Weights of a small GPT-style language model, trained from scratch on English Wikipedia.
Size: width 512, 8 heads of 64, MLP 2048 SwiGLU, vocabulary 50257, 119M parameters.
Training: a variant of Muon for these matrices, 743M tokens, 5668 steps.
MLP neurons of a small language model. Each row is named by its layer, matrix (gate and up: input weights) and neuron, and shows model dimensions 48-143. Each number is 128 + 32 x the weight over its row's rms, rounded and kept within 0 to 255. Numbers have three digits each. A neuron's up and down rows have the sign that makes its largest values positive.
After each neuron's rows, "fires in" lists the words (lower case) most often at its 100 highest values on Wikipedia text that the model never trained on.

L7.gate567:154198103136116169095150107155154076172071125107161210146152114127152150141095082145183186214167112184098101109136143133119150148175132080101106101137108091089185133166147114119125129115124172133115142068096075134157131079151137102133074099067118118105110099106119134125158113127136168125
L7.up567:159152132118144151146132150083155082120182106134127159151143178147113102107190069174114144128128135124121108117096131109134160112135101136146147076121127174136167176114137212148106107131124173064164108148070056116118092101156195104111130120106150074169161135126101143088161172069153122147
fires in: "the"

L7.gate885:187159084126164151102115145102158094139155111114118131117119113170162090157143126146138116074168113138167141129194136098166182116155154118158117153182099171154086126141145121101128138145130081125144138058132141154126090170157106123153134142084124095083164124194124145177111131104087143133
L7.up885:163141125108094136164166203128153139107183142144115185151122118146091120080128112115226137203111131131083087167093109122143117122092093165069142083091123115153154123114200115132170127146119152142119120155149188156138132152083138111162112126128174098118154171113095101140140151140125153121
fires in: "the", "a", "his"

L7.gate1674:118139099121088166142112116169200156088168117152137214079133113143124167134137118174164133090099129154170120146116131106111081121146128149167118166184148144029125120086163149048171127121159144114116079084103096108128123141164157075108123150136131114097123145130109143089083100113134101154
L7.up1674:143136119112086174116089133124107127155177138115028185082154112103153130133167066154113102134128070142121068150161121148094135137121129119111143156080089117069178138097072132137135186207134104131167073140132076133144095117162164047085144147087119074098160114138108112145121089124153148125
fires in: "the", "this"

L7.gate1056:120093112113094157127104151115157115035124086152168140115118074148069102128095125126158155167152148111175131104108136119159136119166066130129174125107176167174086159131221164093155122173157136157177139124098154165130141116138115132072101205116114134119045143061098043185121148099134094133
L7.up1056:109113130124102192111184171119058113144186107141156148092105098089128116090168119116153124125105086143136088166097158130120116143158112165103160121074102115074124107108159120143120137097190112102147065131148118114175129138096147155144091154154133100179139108059159135108158151163128146108
fires in: "a", "an", "one", "large"

L7.gate224:133166076130101056112165138126086136144151145128098163156138097127138137109114178108131107183150143144117087136076090133143111119121114124093129113141114145130085127178120105102178143055169150203127096153102129147096131152155151111139117141127119188222095097131147094194063133088151101141
L7.up224:105141144079162158130132104165093118175128170142159075154119085092121110110122153096107136097127141132075121082120158115140146119122116160103135110161125112127094158125170169145106172130065060120092114134163131144075132126174138153169072110108186106122121139153140089138124122066158129068
fires in: "a"

L7.gate312:145115139114189100148115182072187184089068076096124094145094107147162153143134144121101160132168151121092106157142128146160190079188090105114163148154071158134108107133178160090102138117094158123158142123143135150055132189145123110161098069078144085156135119093142145146136139107121104158
L7.up312:122170100049161137162115120130157142113104072173129140146198153176142136134112173145156151165153148111157135140117132200094148093141041144132128132116110158223146118164151033101132122169111122156122151106111138091101136149137115139146128157128148128162105125154208123184090157094157113102
fires in: "and", "his", "their", "for", "a", "service"

L7.gate1425:098142115090133141060172135119070122084126145114101151093136199142139106154140076099140116080123153167187130154127134084118124159107147110137178152180065124143071157117126137119162124105229097122108193115138093074103106083149138139147119172149083153173086123137100063112081163114136217161
L7.up1425:129130119145117104133153156129168125099086108126157137121172110204160094164114142175136134096108189139083081100092100161076124123091098134139122115091124139241173094140122168132141146085170154114154124186099120078124110079117140107136098094143091155169090109083076114160068177098165184094
fires in: "the", "a", "be", "an", "as", "part"

L7.gate1540:114114125155102191178109143054174162174108124126131187145090078239105148166166128098082106173187090157102140134099072056128127145159112116153085137144153099116137174083160096154090089191188151180148096168112130097144101170202136099174122129108125140119084108147150138168149078145093174141
L7.up1540:112139135096209155110223140133132125111122114169128093061207125143102156109149100167143123138083109120106144135147177139140123150099146094119212136127082200079175136134137113163147157123082154123177151103052135166126133070119092124086159158098128135152126130122063087147137054097118106153
fires in: "but", "which", "and", "who"

L7.gate1135:159127189115148086083113077129126127120104111182130101133113131182146165042074176185179137124121103164136083138073162075105101113151173087160123161207155139127131125141100115101124140114109150126066140105136142139078096192109077106105106120052131138150128126195160118172060121112090112129
L7.up1135:107150154089147128169164169084154191106116170206138156138132165159113119095078220123134159143103135145065132116071132151138147133108189113129091147145085139172129130142160125135095190148095143140133143084179122055127085173140121158120132104065108173224162063120108135151080107145116153110
fires in: "a", "an"

L7.gate1928:115071132093127137133130117162149115111164082158104181144116086111080184173172100093092102096090170182074083161091113113134121086089106133160079138083127107090151148166108152111095158123124081170135129127170074134133158129123085106103107121165099100177158070048071129094102106055133093141
L7.up1928:084111105128160065219148086145123069133182130163143119084164072097131132089130089114117182126107143120147113105164139112140127121133079123123159155092116093060166110153111181142214152082116134095147158155105084170078187066134131085130160109131134162116108099105115111103125103155103133232
fires in: "was", "but", "and", "they", "first"

L10.gate970:077089165147122122104159085119145085124120145121042124132112108141144164043190108094194148103117128071146151174141196102072114142140120077123146148121155135059129136047121163137089134104180121128100133101086138099114153079179163143099144165148114159165133078131127164139125135109090115061
L10.up970:141141156133135132125102129155156175103106185155099193090171147146189093070113166164112163109087140140094117159147174117121121165126158074100158153109173146116167168135080129105138127169137119087158077130172097122120148110182164123200148143069158116129091129096077141095083171143146140087
fires in: "the", "national", "3"

L10.gate1185:138106120119107110209137131100128141104130166129134142091121129187126078138141174103158070117186097103151181125138133101094165148172117104121150083106090132176119102147163124134126098110191082126126156128107161162137143130104187155116085174166142158093071130121137138155108134124130152095
L10.up1185:115082186094094145104145128160124089176113092077101148153171114112156082112108114140161105079130179078145177099037113109104164075120108106134116092123074104128098095098128122142136120126176135147141114197142174141129098076118112122067133167107147151158107125097103094116056095142179137161
fires in: "a", "by", "an", "from", "between"